python train.py --n_layer=17 --activation="gelu" --positions="rope" --parallel_block=false --beta1=0.93 --batch_tokens=65536 --dataset="wikipedia_en"
MLP neurons of a small language model. Each row is named by its layer, matrix (up: input weights; down: output weights) and neuron, and shows model dimensions 96-159. Each number is 200 + 30 x the weight over its row's rms, rounded and kept within 0 to 999.
After each neuron's rows, "fires on" lists the tokens most often at its 100 highest values on Wikipedia text that the model never trained on.

L12.up390,250,237,233,159,194,241,164,269,176,223,169,210,221,180,195,273,166,153,216,176,213,186,167,191,187,194,193,203,186,204,266,193,235,213,241,169,195,180,174,193,228,242,167,198,226,186,216,213,241,214,243,253,135,173,204,177,158,203,208,235,276,225,209,254
L12.down390,230,243,114,144,137,243,209,181,259,191,191,175,178,198,227,167,216,201,211,189,197,246,262,276,164,171,169,197,189,172,196,179,197,216,184,230,190,201,193,235,207,207,201,189,189,188,199,231,242,267,184,190,252,206,275,209,228,157,200,217,170,196,194,212
fires on: "g", "c", "u", "am"

L8.up868,229,194,157,190,208,192,188,189,210,209,178,184,202,175,220,222,192,236,192,165,200,246,223,221,207,203,271,249,236,181,221,210,227,152,195,260,238,226,135,226,184,256,228,187,212,192,190,189,186,198,213,183,202,200,242,159,224,162,197,222,169,194,174,201
L8.down868,146,149,240,241,173,177,191,164,184,243,191,196,227,173,161,181,218,214,220,206,197,205,169,145,174,213,155,188,213,153,234,181,202,222,218,187,199,205,194,183,254,211,169,187,174,223,229,147,234,188,194,202,172,260,201,203,205,248,206,148,243,212,215,145
fires on: "of ", "l", "el", "h", "k"

L3.up515,221,177,209,218,181,205,151,189,211,226,206,194,146,172,256,255,186,212,211,161,175,221,209,192,237,148,193,218,171,222,196,197,196,163,141,201,202,192,222,220,171,204,238,197,199,261,176,187,225,176,169,235,214,181,197,263,176,194,237,238,184,226,216,190
L3.down515,165,202,260,190,202,221,196,192,176,206,167,215,218,224,139,199,241,198,125,229,232,202,190,194,213,173,230,209,231,220,216,211,237,180,239,163,163,208,188,210,207,147,197,200,247,176,249,254,186,236,161,197,176,217,165,219,199,170,170,150,190,154,230,206
fires on: "\n", "em", "qu", "S ", "ep", "\n\n"

L6.up231,228,204,214,204,231,184,243,214,200,219,195,152,212,171,174,192,173,187,195,169,194,241,225,206,191,195,255,232,233,182,199,267,180,224,219,232,207,228,174,240,169,201,219,203,184,258,198,194,243,195,216,236,145,188,231,215,224,177,239,228,224,231,229,216
L6.down231,232,184,167,222,226,258,220,168,241,154,205,232,164,211,132,190,182,165,160,209,204,167,187,143,149,246,212,244,185,224,169,201,265,157,242,182,159,216,168,157,188,226,249,235,182,196,206,231,177,156,243,164,162,203,200,193,188,182,190,200,195,194,200,218
fires on: "u", "ur", "g", "tur", "ach", "le"

L7.up932,155,237,165,192,204,200,176,219,149,172,207,217,196,141,204,225,198,186,209,238,119,153,220,175,174,219,212,203,231,192,213,212,236,246,208,225,251,195,245,170,243,197,208,232,156,152,162,193,173,228,213,226,182,191,178,188,150,268,177,183,202,247,174,207
L7.down932,172,195,164,209,196,197,184,141,184,193,172,222,200,174,172,174,233,239,203,214,259,267,182,252,220,197,160,203,192,247,186,219,154,210,198,221,157,188,171,185,196,207,209,210,241,198,208,186,158,221,219,192,203,182,184,240,190,172,230,208,157,211,184,188
fires on: "ash", "h", "id", "on", "'", ". "

L8.up646,241,160,185,154,240,277,155,165,160,184,259,212,144,194,227,209,198,176,181,241,161,202,226,186,238,206,186,218,247,172,205,203,259,204,227,228,195,180,182,215,261,246,170,187,175,246,243,160,242,144,207,239,186,184,227,188,215,197,255,204,189,175,241,238
L8.down646,187,210,155,150,148,248,207,176,181,207,221,217,163,262,218,217,218,243,215,209,212,191,215,242,203,204,168,223,173,196,208,197,163,240,185,197,235,198,211,191,170,187,197,232,132,237,189,237,204,215,281,176,207,248,223,187,204,225,147,213,212,220,252,193
fires on: "ro", "bo", "b", ": ", "o"

L8.up589,224,180,174,183,216,237,204,245,184,144,180,168,191,225,197,225,224,207,155,176,228,221,220,193,210,245,223,175,221,214,178,218,245,178,166,264,217,198,138,240,214,183,169,234,196,275,214,205,254,202,238,214,156,210,200,193,215,149,226,239,205,189,185,234
L8.down589,175,189,187,175,189,229,180,179,240,194,235,208,203,138,189,208,245,194,191,188,203,202,205,222,266,235,236,189,177,235,249,189,191,246,233,172,157,209,207,211,186,212,202,180,213,214,198,241,208,199,254,190,179,213,150,204,210,246,154,201,210,211,203,224
fires on: "g", "bo", "u", "m", "o"

L8.up126,224,225,186,250,199,198,172,159,160,156,258,188,145,177,175,170,216,184,216,196,193,182,184,181,201,182,206,234,184,235,247,169,165,248,194,258,217,192,193,163,139,248,189,185,237,209,210,281,209,223,241,193,172,150,245,192,233,207,200,224,217,167,210,188
L8.down126,157,225,184,229,232,191,241,191,172,144,206,183,181,201,218,255,179,204,203,268,214,178,210,206,234,204,188,171,218,207,170,198,237,146,217,189,201,155,203,207,250,243,203,186,194,137,274,229,190,236,261,203,265,189,184,193,184,153,158,232,227,183,201,236
fires on: "202", "201", "Histor", "198", "195", "ok"

L8.up273,182,158,199,228,177,243,173,240,266,199,201,160,266,128,127,186,237,177,175,206,148,188,204,162,254,173,229,214,193,234,206,205,167,198,171,197,202,216,180,185,221,198,236,205,184,178,171,193,165,240,218,223,215,194,182,141,195,157,196,197,182,193,217,167
L8.down273,233,209,129,207,169,167,185,233,191,256,200,181,145,204,205,171,216,175,188,165,238,204,224,207,232,198,198,215,203,224,130,208,146,148,203,168,200,257,177,240,222,146,198,243,147,209,193,189,201,240,194,169,205,189,191,197,196,225,254,171,190,190,237,151
fires on: "re", "le", "or", "ent", "g"

L8.up491,218,191,174,189,250,178,217,210,197,191,181,158,153,197,282,159,182,190,222,171,189,190,150,233,114,218,200,183,165,200,245,204,192,225,235,162,163,235,153,170,231,257,243,212,201,160,197,213,159,178,189,239,192,192,208,245,122,146,225,175,246,234,225,224
L8.down491,187,162,171,184,240,231,173,211,198,223,172,192,197,209,226,253,212,200,200,209,205,158,199,214,200,213,233,271,210,206,174,239,182,187,238,187,185,166,209,151,173,193,219,224,209,182,169,160,220,195,178,173,188,232,268,214,216,153,228,168,204,202,204,222
fires on: "am", "as", "is", "s", "at"

L8.up207,242,245,234,147,266,175,213,199,179,217,251,181,203,211,220,151,203,199,213,197,217,253,209,205,149,211,266,154,246,239,213,220,214,188,198,168,228,228,237,236,211,217,208,215,197,212,250,243,172,204,246,233,185,169,144,149,210,212,201,202,156,204,231,175
L8.down207,197,198,155,192,185,176,165,189,211,174,188,199,218,186,220,173,194,207,137,197,174,225,173,170,226,267,165,224,215,278,238,230,237,201,216,198,187,225,230,175,191,202,190,259,165,224,209,193,198,216,220,263,172,216,183,164,199,228,210,249,185,155,135,218
fires on: "+", "w", "ab", "-"

L7.up896,225,250,194,137,196,263,194,159,152,210,207,239,266,215,206,240,184,240,171,187,155,211,218,182,214,222,180,202,171,199,184,186,201,182,168,191,210,171,195,186,207,265,185,173,183,170,206,194,227,214,194,249,212,209,231,215,193,203,233,179,248,187,182,194
L7.down896,185,215,194,186,206,239,204,209,262,186,206,218,214,209,237,218,194,166,225,173,193,198,226,124,181,197,170,207,134,237,199,261,170,139,213,201,209,210,205,190,197,200,256,217,110,218,224,204,198,236,216,236,189,168,217,246,154,190,196,209,258,205,203,208
fires on: "c", "im", "b", "ing ", "or"

L6.up273,160,257,215,233,191,210,204,253,156,235,244,201,213,196,209,213,191,163,212,177,203,208,213,181,218,230,197,192,234,201,219,163,202,175,225,175,156,157,178,178,147,198,176,200,217,210,196,179,196,217,222,241,191,195,203,210,168,237,259,184,176,156,256,182
L6.down273,181,165,101,186,178,178,218,199,206,248,172,181,166,184,169,193,212,258,210,167,170,175,194,190,210,170,177,199,177,217,182,184,228,190,136,228,184,279,192,201,198,149,209,131,185,144,203,206,190,217,202,231,201,195,215,168,220,229,210,250,217,182,250,181
fires on: "n", "ir", "en", "ern", "ic", "h"

L12.up783,178,220,203,177,253,160,180,239,209,157,217,180,235,182,233,188,238,225,226,244,197,148,145,161,140,167,196,218,215,186,221,188,251,180,230,171,229,180,194,182,212,224,176,227,197,202,215,190,167,183,235,230,224,168,220,247,175,147,278,215,269,218,159,180
L12.down783,185,182,212,182,222,191,215,215,241,234,184,212,187,194,204,219,210,226,230,132,229,203,201,201,246,187,196,227,232,238,217,190,172,186,226,235,219,191,238,157,202,262,209,171,204,238,207,177,144,206,170,239,182,169,242,218,201,149,167,213,261,233,174,204
fires on: "or", "tim", "ic", "ag", "on", "u"

L8.up657,148,196,224,191,215,161,145,190,214,242,183,220,101,182,170,187,175,178,258,250,189,204,242,207,147,191,262,265,168,225,232,225,237,179,175,196,173,235,213,206,233,227,230,190,177,275,178,212,188,209,187,205,165,189,169,200,188,185,186,222,148,178,161,227
L8.down657,154,208,225,195,221,192,223,177,224,137,173,199,166,215,182,133,185,216,249,199,208,255,249,184,221,172,132,190,163,186,176,247,167,153,225,203,189,218,210,208,224,224,184,219,208,239,215,201,153,167,128,203,214,234,231,201,178,183,207,180,236,209,198,228
fires on: "ber", "ul", "t", "er", "P", "ver"

L12.up1009,217,194,173,217,182,176,184,224,196,166,207,230,217,125,214,206,161,189,213,194,199,168,194,176,163,219,150,221,159,203,185,189,193,154,199,176,246,214,173,201,194,133,242,181,206,202,191,183,181,201,203,154,195,237,187,222,194,157,195,168,190,183,171,202
L12.down1009,203,206,189,210,218,213,211,232,201,211,222,201,174,187,190,201,189,206,192,227,202,225,156,192,215,160,194,237,197,209,220,196,206,207,240,179,174,205,195,194,186,203,201,185,201,189,209,186,157,207,207,174,220,212,197,179,171,211,168,183,197,193,189,171
fires on: "and ", ". ", "the ", "ough ", "\n\n"

L8.up25,140,228,174,228,180,198,170,165,153,136,280,212,237,190,203,156,166,219,139,189,195,195,203,196,205,210,224,223,260,223,174,185,166,166,211,201,157,202,262,211,237,219,211,129,209,219,199,176,199,171,206,216,207,185,164,240,241,151,196,179,174,181,225,231
L8.down25,213,187,199,192,194,166,238,213,202,174,193,215,205,170,198,222,209,180,219,184,152,143,260,188,186,224,154,226,212,192,234,229,186,175,217,205,200,227,148,190,163,180,200,202,207,154,226,198,172,192,202,209,187,234,197,131,159,155,175,153,198,201,212,203
fires on: "o", "es ", "ing ", "s ", "ay ", "y "

L6.up536,213,149,213,231,197,217,209,220,123,161,181,206,187,250,235,178,235,200,199,159,163,223,192,168,180,197,146,203,187,242,232,182,215,152,180,220,252,218,151,206,229,211,156,187,195,136,280,199,176,204,142,171,116,190,185,260,221,143,166,169,174,204,140,223
L6.down536,162,200,210,207,238,207,189,170,240,173,256,228,181,216,222,189,211,199,191,227,240,170,216,218,175,212,162,186,206,175,198,182,161,202,187,201,154,239,203,204,238,148,184,189,170,235,229,206,224,224,256,195,226,203,258,173,187,209,189,212,189,183,221,192
fires on: "er", "ain", "en", "k"

L13.up177,170,213,229,157,218,239,264,226,204,169,111,228,200,199,176,145,191,266,174,164,208,159,161,198,212,207,207,143,234,180,235,236,197,187,201,193,227,209,198,173,239,218,196,163,195,178,265,240,185,137,141,211,148,199,172,202,199,215,161,219,200,164,128,215
L13.down177,229,214,231,172,206,184,235,144,142,254,214,219,136,190,220,224,157,219,184,177,214,206,206,230,202,113,191,232,273,168,178,190,235,177,203,179,183,150,235,190,219,207,212,210,224,220,192,255,236,234,227,234,230,170,269,216,187,213,192,190,192,220,185,196
fires on: "ev", "v", "th", "t", "ath", "ov"

L3.up759,213,202,161,179,199,209,145,269,189,197,198,202,236,214,208,207,155,201,215,171,197,173,226,196,257,224,189,213,225,204,210,202,268,198,206,197,135,170,186,213,180,223,206,220,230,209,172,205,184,209,216,200,198,212,165,197,217,226,203,208,254,198,207,220
L3.down759,215,174,237,194,227,142,227,155,193,200,230,189,236,241,188,209,147,187,219,207,190,275,166,182,131,192,134,189,171,167,158,238,244,253,231,183,214,212,222,233,237,197,220,229,193,194,158,230,175,213,257,228,233,170,212,186,201,228,178,166,215,197,173,204
fires on: "oc", "c", "United ", "am", "- "

L7.up42,191,218,171,205,247,151,141,266,168,220,199,209,157,220,204,182,199,170,216,184,176,201,182,148,144,249,208,206,176,193,200,210,198,147,168,216,239,225,177,223,206,144,235,186,200,209,270,200,165,191,169,216,201,230,204,172,147,229,172,211,167,187,257,171
L7.down42,228,139,169,95,122,199,166,146,161,245,194,180,164,211,205,239,192,172,141,145,191,251,180,234,199,201,237,220,150,225,200,185,207,169,170,192,199,202,211,215,251,191,193,191,190,212,245,216,206,199,186,218,229,215,235,182,190,201,215,176,190,223,215,208
fires on: "t", "ash", "An", "an", "ar", "r"

L8.up249,242,238,219,174,155,150,187,210,135,241,190,185,206,241,213,186,243,185,190,197,176,204,161,149,239,213,162,208,177,191,194,221,200,213,203,247,191,177,199,181,218,241,221,157,228,224,234,256,196,228,228,211,180,154,229,172,163,205,177,158,214,162,196,217
L8.down249,164,243,226,199,187,190,212,208,227,200,139,222,267,217,258,170,256,189,214,205,193,220,222,175,190,173,179,202,158,135,194,198,206,201,164,169,128,196,175,203,231,182,214,208,181,219,225,198,224,176,185,188,217,199,190,213,230,187,204,224,248,167,233,232
fires on: "en", "A", "im", "t", "N", "er"

L13.up875,206,180,197,180,155,157,194,241,171,153,217,204,205,234,210,143,203,198,164,186,233,155,187,155,214,177,171,184,139,235,191,221,220,207,193,209,237,178,209,166,195,194,203,146,267,240,204,138,183,146,208,215,185,164,273,159,153,191,220,181,207,179,192,197
L13.down875,228,175,207,152,239,207,202,220,208,161,205,235,185,191,234,149,234,224,194,181,217,181,176,160,196,216,177,142,197,222,223,195,232,163,188,186,177,194,217,237,207,200,207,207,227,208,231,178,182,163,259,199,206,145,172,145,161,113,216,227,208,204,130,230
fires on: "f", "of", "t", "en", "st", "F"

L7.up461,203,161,208,162,234,181,156,244,183,255,184,227,231,200,151,204,171,152,176,212,218,232,157,165,152,238,230,201,232,213,131,192,174,254,195,230,158,176,178,168,212,202,128,215,240,214,179,229,250,232,205,147,193,184,173,225,217,232,181,170,234,216,212,179
L7.down461,202,186,199,213,241,175,227,205,203,188,186,254,256,188,142,208,183,168,227,241,193,242,186,227,162,180,230,180,208,196,178,203,237,241,257,208,190,212,204,188,180,265,224,236,160,181,207,195,220,223,224,143,227,169,197,144,221,199,203,193,210,221,225,179
fires on: "N", "ast", "is", "I", "n"

L8.up1021,120,262,217,217,207,210,220,230,230,161,228,192,165,191,203,127,197,193,167,287,169,181,217,220,187,200,226,239,249,157,211,211,266,182,258,211,192,181,190,143,190,206,185,204,231,204,179,200,238,204,217,219,161,219,234,223,210,200,212,243,237,217,164,208
L8.down1021,178,230,193,230,174,201,229,180,268,214,238,204,162,238,166,181,173,145,196,233,200,253,190,183,189,186,255,231,253,232,199,252,203,189,201,225,212,205,186,171,200,222,236,234,168,256,239,196,224,190,178,189,230,228,212,210,124,205,207,175,265,205,229,177
fires on: "or", "ur", "on", "un", "in", "il"

L7.up115,214,217,159,204,210,168,167,189,175,174,255,192,106,186,179,241,176,216,192,186,191,208,162,148,166,182,215,230,255,233,185,257,149,194,193,177,221,186,196,164,232,199,201,247,154,140,169,179,166,209,207,189,186,183,181,165,171,225,183,165,234,182,182,225
L7.down115,162,250,213,196,224,170,160,143,173,197,259,182,262,170,229,175,194,229,218,149,211,168,241,231,195,181,194,210,234,193,257,261,228,208,182,204,166,235,197,201,275,253,191,252,187,202,235,241,172,199,235,172,195,213,151,179,200,264,183,170,189,237,219,200
fires on: "h", "for", ". ", ".", "w"

L10.up488,218,193,210,245,184,224,216,180,166,222,153,200,171,184,195,205,215,169,215,200,231,138,169,201,201,196,169,144,173,197,216,167,260,201,173,175,178,184,180,179,207,164,194,154,188,206,198,201,233,270,116,190,174,159,227,223,231,213,282,161,129,256,240,195
L10.down488,200,230,186,195,246,162,212,209,185,165,193,191,248,181,164,259,204,241,199,173,232,201,214,181,160,262,207,222,206,145,196,212,158,208,214,245,195,195,182,176,205,177,187,188,188,212,181,194,200,194,206,231,203,196,219,246,262,197,229,231,208,212,204,240
fires on: "a", "si", "as ", "e", "as"

L6.up340,198,197,226,202,203,203,165,223,182,213,193,211,136,208,146,242,145,215,221,243,193,232,165,261,157,208,165,175,179,145,204,223,207,186,197,170,165,174,200,189,211,211,194,231,179,140,212,195,207,152,183,224,212,163,205,175,187,187,244,236,149,208,188,187
L6.down340,176,235,271,166,190,186,177,176,169,221,235,240,199,184,261,139,210,231,204,244,191,223,167,210,213,234,218,251,182,222,200,183,173,172,217,207,215,192,201,183,161,175,199,182,254,198,235,182,230,198,201,194,243,189,154,219,188,230,189,196,194,178,206,168
fires on: "pos", "duc", "ed", "al", "og"

L2.up165,162,204,178,203,196,189,176,171,182,140,245,193,184,147,251,201,195,169,176,230,245,180,184,187,209,226,187,166,171,206,182,215,146,184,204,237,208,208,202,211,177,194,226,205,184,215,191,195,247,163,191,187,189,209,192,187,191,191,213,196,188,244,234,212
L2.down165,223,202,160,189,209,134,174,201,142,156,265,225,180,156,214,156,209,230,206,200,250,164,209,219,200,207,168,169,152,219,203,218,184,218,216,218,143,163,175,250,195,180,220,211,245,211,172,204,212,189,188,205,169,223,226,190,255,195,210,193,198,230,201,184
fires on: "vid", "id", "pos", "ever", "ud"

L13.up687,222,182,216,228,218,175,176,215,156,238,163,191,214,262,233,173,183,198,188,214,181,253,107,244,216,220,165,236,188,202,140,197,197,177,157,233,169,124,229,190,187,228,223,188,161,211,202,288,215,185,193,187,199,186,175,184,158,221,188,161,216,189,161,165
L13.down687,186,214,198,236,205,195,218,194,218,203,175,241,191,208,175,231,137,222,225,187,186,148,192,195,157,156,203,203,243,192,203,216,221,225,208,176,199,193,141,224,139,239,201,241,151,202,163,259,205,165,150,214,267,111,204,212,160,162,170,230,211,218,211,161
fires on: "t", "er", "us", "f", "on", "res"

L3.up600,216,150,208,228,208,120,207,171,217,157,179,168,227,217,193,178,219,126,230,219,209,195,147,243,207,214,175,192,200,180,170,204,216,274,214,204,211,217,216,231,231,202,177,195,217,171,227,197,247,234,188,115,203,192,157,190,197,213,191,145,211,220,203,199
L3.down600,209,208,196,236,245,172,188,203,224,150,181,251,233,214,220,198,181,164,150,198,222,215,189,198,188,234,192,222,195,172,187,171,195,218,210,210,193,244,178,176,200,213,211,226,221,167,187,191,178,230,184,154,237,183,194,196,184,177,142,206,232,243,225,215
fires on: "I", "ot", "ang"

L8.up367,207,263,122,165,159,169,182,216,164,106,238,241,202,188,196,201,175,186,192,209,189,197,175,194,206,219,179,206,213,169,214,217,215,163,206,210,224,155,272,218,193,148,226,162,262,195,238,195,164,184,200,223,159,164,237,210,187,202,205,184,203,238,164,226
L8.down367,214,146,188,217,230,186,217,260,197,221,150,186,219,203,244,199,200,240,228,222,189,182,190,207,193,232,172,213,142,183,214,166,188,199,190,249,163,237,128,162,195,188,204,188,178,231,199,196,201,161,250,247,164,202,198,212,155,187,235,161,120,156,167,179
fires on: "ing ", "ting ", "ab"

L6.up507,159,217,236,207,233,227,192,187,200,160,193,225,181,184,160,156,190,166,224,188,228,233,169,197,212,175,170,166,175,155,163,280,217,225,157,184,221,211,187,176,194,202,243,226,220,223,229,237,231,179,180,220,168,194,193,156,143,250,161,237,210,159,158,201
L6.down507,202,198,243,179,207,136,166,164,239,218,213,177,174,204,208,218,183,189,196,198,242,164,263,211,275,223,177,195,219,200,219,237,199,175,194,246,246,269,204,175,184,166,190,206,247,180,202,188,231,177,188,184,193,196,185,252,242,142,218,205,230,189,203,189
fires on: "di", "id", "ov", "t", "ri", "ob"

L13.up887,201,212,258,199,240,186,215,183,172,206,189,206,247,228,205,189,218,156,178,183,221,185,215,191,214,199,223,163,219,210,207,189,176,171,184,179,197,259,236,209,243,207,192,177,164,192,201,203,203,210,216,257,167,201,204,186,198,184,195,229,189,151,173,204
L13.down887,182,217,246,241,193,165,247,175,178,146,173,189,224,232,178,218,222,179,189,173,214,172,180,147,220,167,168,190,188,160,204,190,148,239,241,220,188,239,175,229,176,164,176,153,232,238,221,261,186,251,204,232,165,176,232,176,204,188,189,167,231,207,196,196
fires on: "-", "w", "le", "beg", "k", "ar"

L6.up142,229,195,169,160,201,148,176,171,179,181,187,195,221,179,253,163,228,219,172,163,203,178,233,203,228,231,228,198,220,205,208,151,221,152,201,226,233,178,172,232,170,275,190,138,233,187,194,231,159,190,152,185,212,146,197,224,216,214,204,194,219,176,175,158
L6.down142,211,242,173,168,170,214,220,190,227,153,200,194,210,171,225,168,219,168,195,234,169,119,232,220,181,204,212,195,194,220,285,196,155,182,192,155,215,166,175,139,228,212,216,167,191,240,196,187,161,202,149,198,216,145,174,192,234,213,229,185,221,209,191,203
fires on: "l", "el", "El", "ep", "or"

L8.up744,212,187,205,210,199,252,195,205,204,232,210,222,172,226,236,202,214,176,184,156,153,209,181,226,201,216,258,176,179,181,150,195,163,205,186,193,270,246,209,159,245,205,208,171,181,185,196,232,212,170,151,216,221,180,215,195,222,233,259,209,228,220,194,201
L8.down744,168,169,193,175,233,182,138,174,196,230,153,192,227,207,247,158,177,195,114,221,201,204,169,238,218,205,257,210,209,194,147,199,249,221,225,239,248,238,180,226,201,250,217,183,167,164,214,206,224,216,211,227,161,215,186,211,201,231,207,208,204,222,241,134
fires on: "at", "i", "ed ", "it", "c"

L2.up585,215,165,244,173,235,184,206,164,175,215,192,215,229,247,196,287,213,211,157,176,228,177,202,208,184,162,219,164,178,166,145,211,229,154,218,203,191,192,170,232,241,220,198,196,182,169,158,201,211,169,146,219,206,180,146,239,198,187,190,149,236,205,226,185
L2.down585,211,200,197,215,237,197,155,199,186,204,209,218,189,181,198,213,199,237,199,130,177,176,253,159,207,150,203,210,207,205,164,223,227,219,246,198,186,145,227,225,219,257,204,239,194,205,217,166,166,242,234,187,189,207,199,237,137,121,199,153,199,192,173,175
fires on: ")", "]", "). ", ") "

L7.up511,205,208,177,228,225,157,194,220,209,240,230,157,170,131,173,240,214,187,142,208,236,178,170,147,196,166,208,230,213,268,226,141,199,198,182,210,269,226,212,189,227,181,150,186,186,165,194,239,153,210,178,194,200,230,201,224,208,214,170,153,201,192,237,210
L7.down511,187,174,158,201,216,190,260,204,212,198,180,156,202,220,205,144,212,189,149,223,208,238,192,215,225,204,209,155,225,169,263,249,205,186,169,231,189,185,169,187,203,197,186,188,196,181,216,166,180,178,215,183,223,212,154,197,113,189,161,176,238,172,195,218
fires on: "ig", "on", "ent", "tur", "air"

L2.up718,256,127,209,153,181,218,219,158,149,230,210,191,253,201,206,202,210,207,168,165,228,215,222,242,181,210,200,128,156,239,123,198,226,198,193,158,207,226,215,199,152,200,222,218,191,193,207,180,154,167,162,217,222,210,178,188,198,185,235,211,254,228,229,185
L2.down718,194,192,243,180,237,181,233,167,235,215,171,229,186,196,177,242,208,249,244,201,202,169,216,218,187,217,154,204,198,178,197,210,190,193,225,232,158,120,238,235,194,187,222,224,202,137,218,167,194,208,240,148,163,209,188,202,242,188,125,163,188,198,202,208
fires on: ")", ") "

L10.up40,167,209,157,207,172,171,213,159,167,181,178,230,184,222,233,169,199,165,129,186,160,157,186,237,160,188,168,181,195,205,207,181,163,164,188,217,188,149,190,221,191,155,228,195,213,187,187,185,179,235,227,260,110,195,230,134,150,245,250,248,217,206,170,210
L10.down40,207,176,185,198,201,250,130,221,233,182,211,175,240,179,156,267,189,171,183,158,199,172,193,166,206,205,201,192,198,220,160,177,195,164,244,220,194,216,203,164,190,179,197,265,195,225,227,202,209,161,226,190,198,198,185,242,192,221,255,176,145,150,162,195
fires on: "b", "an", "ri", "en", "rem", "ab"

L7.up965,215,230,232,168,155,202,190,169,118,181,198,204,215,217,229,167,209,207,171,186,188,248,190,210,179,204,185,226,223,233,237,189,193,161,126,186,234,166,212,182,169,217,234,216,206,234,192,165,215,226,232,213,191,203,162,176,206,217,228,177,253,247,218,188
L7.down965,163,176,169,251,170,263,215,177,243,237,228,216,246,196,198,193,239,199,203,228,180,187,201,127,186,249,232,207,219,181,205,161,225,206,227,228,160,149,160,202,236,195,186,245,261,202,207,242,259,225,173,202,212,173,178,190,151,191,214,158,218,164,188,205
fires on: "c", "g", "is", "iv", "ug"

L2.up899,231,221,185,201,169,171,178,198,173,165,157,194,163,185,165,204,190,195,150,196,227,171,216,196,189,185,192,196,170,219,200,238,211,160,198,177,221,236,173,192,161,236,194,207,242,292,133,225,237,187,209,203,204,161,236,220,240,176,173,238,221,188,168,200
L2.down899,199,183,190,204,202,177,191,193,207,211,162,137,142,230,176,220,215,197,178,214,213,208,246,222,208,206,219,225,208,214,219,217,188,247,167,202,191,228,135,176,223,196,243,185,191,221,199,190,199,170,192,259,165,203,194,178,225,176,128,229,218,219,226,178
fires on: "ev", "film ", "th ", "y", "ook ", "iz"

L10.up131,212,197,152,175,215,211,176,206,189,191,207,198,195,202,176,149,192,261,219,255,206,198,235,194,220,211,182,147,276,204,165,252,188,212,216,227,196,204,190,201,209,182,135,175,194,149,187,205,193,186,214,161,214,208,180,215,231,187,216,197,205,193,233,222
L10.down131,167,222,172,209,230,217,185,159,192,239,219,223,142,167,255,194,185,211,188,194,280,242,187,198,199,199,187,251,191,192,162,226,200,180,208,183,202,216,221,241,185,233,176,200,231,134,188,200,178,239,277,175,186,200,259,208,200,232,195,162,205,191,214,143
fires on: "T", "o", "r", "re", "ad", "t"

L7.up385,211,199,166,167,207,138,174,223,211,243,189,165,231,178,225,183,155,187,229,181,231,215,195,166,155,201,163,196,196,208,203,214,184,217,241,205,162,162,201,134,196,246,204,230,239,180,228,170,195,232,179,167,175,220,164,218,196,190,199,186,188,227,220,193
L7.down385,199,182,160,165,216,156,176,134,223,193,241,201,221,209,179,178,160,251,259,213,197,170,229,161,180,188,187,218,201,221,159,177,229,202,219,197,121,201,213,205,223,214,150,221,179,141,166,209,153,196,237,167,237,174,145,229,205,197,206,173,229,217,200,171
fires on: "| ", "s", "sig", "is", "it", "id"

L10.up304,248,209,162,228,253,178,222,183,226,126,227,270,214,200,242,210,167,221,182,215,144,214,155,224,203,223,262,191,215,188,139,177,173,183,220,203,202,247,207,150,207,209,200,167,180,221,210,218,195,203,182,184,195,136,154,235,210,166,179,186,186,192,163,244
L10.down304,187,276,214,198,195,185,130,202,211,216,180,208,157,208,233,179,190,167,165,223,209,153,205,256,221,182,195,201,156,198,145,168,231,193,215,210,227,243,194,188,250,222,192,239,203,178,205,252,183,180,191,166,199,198,197,191,206,199,165,185,216,230,181,163
fires on: "it", "m", "k", "im", "em", "i"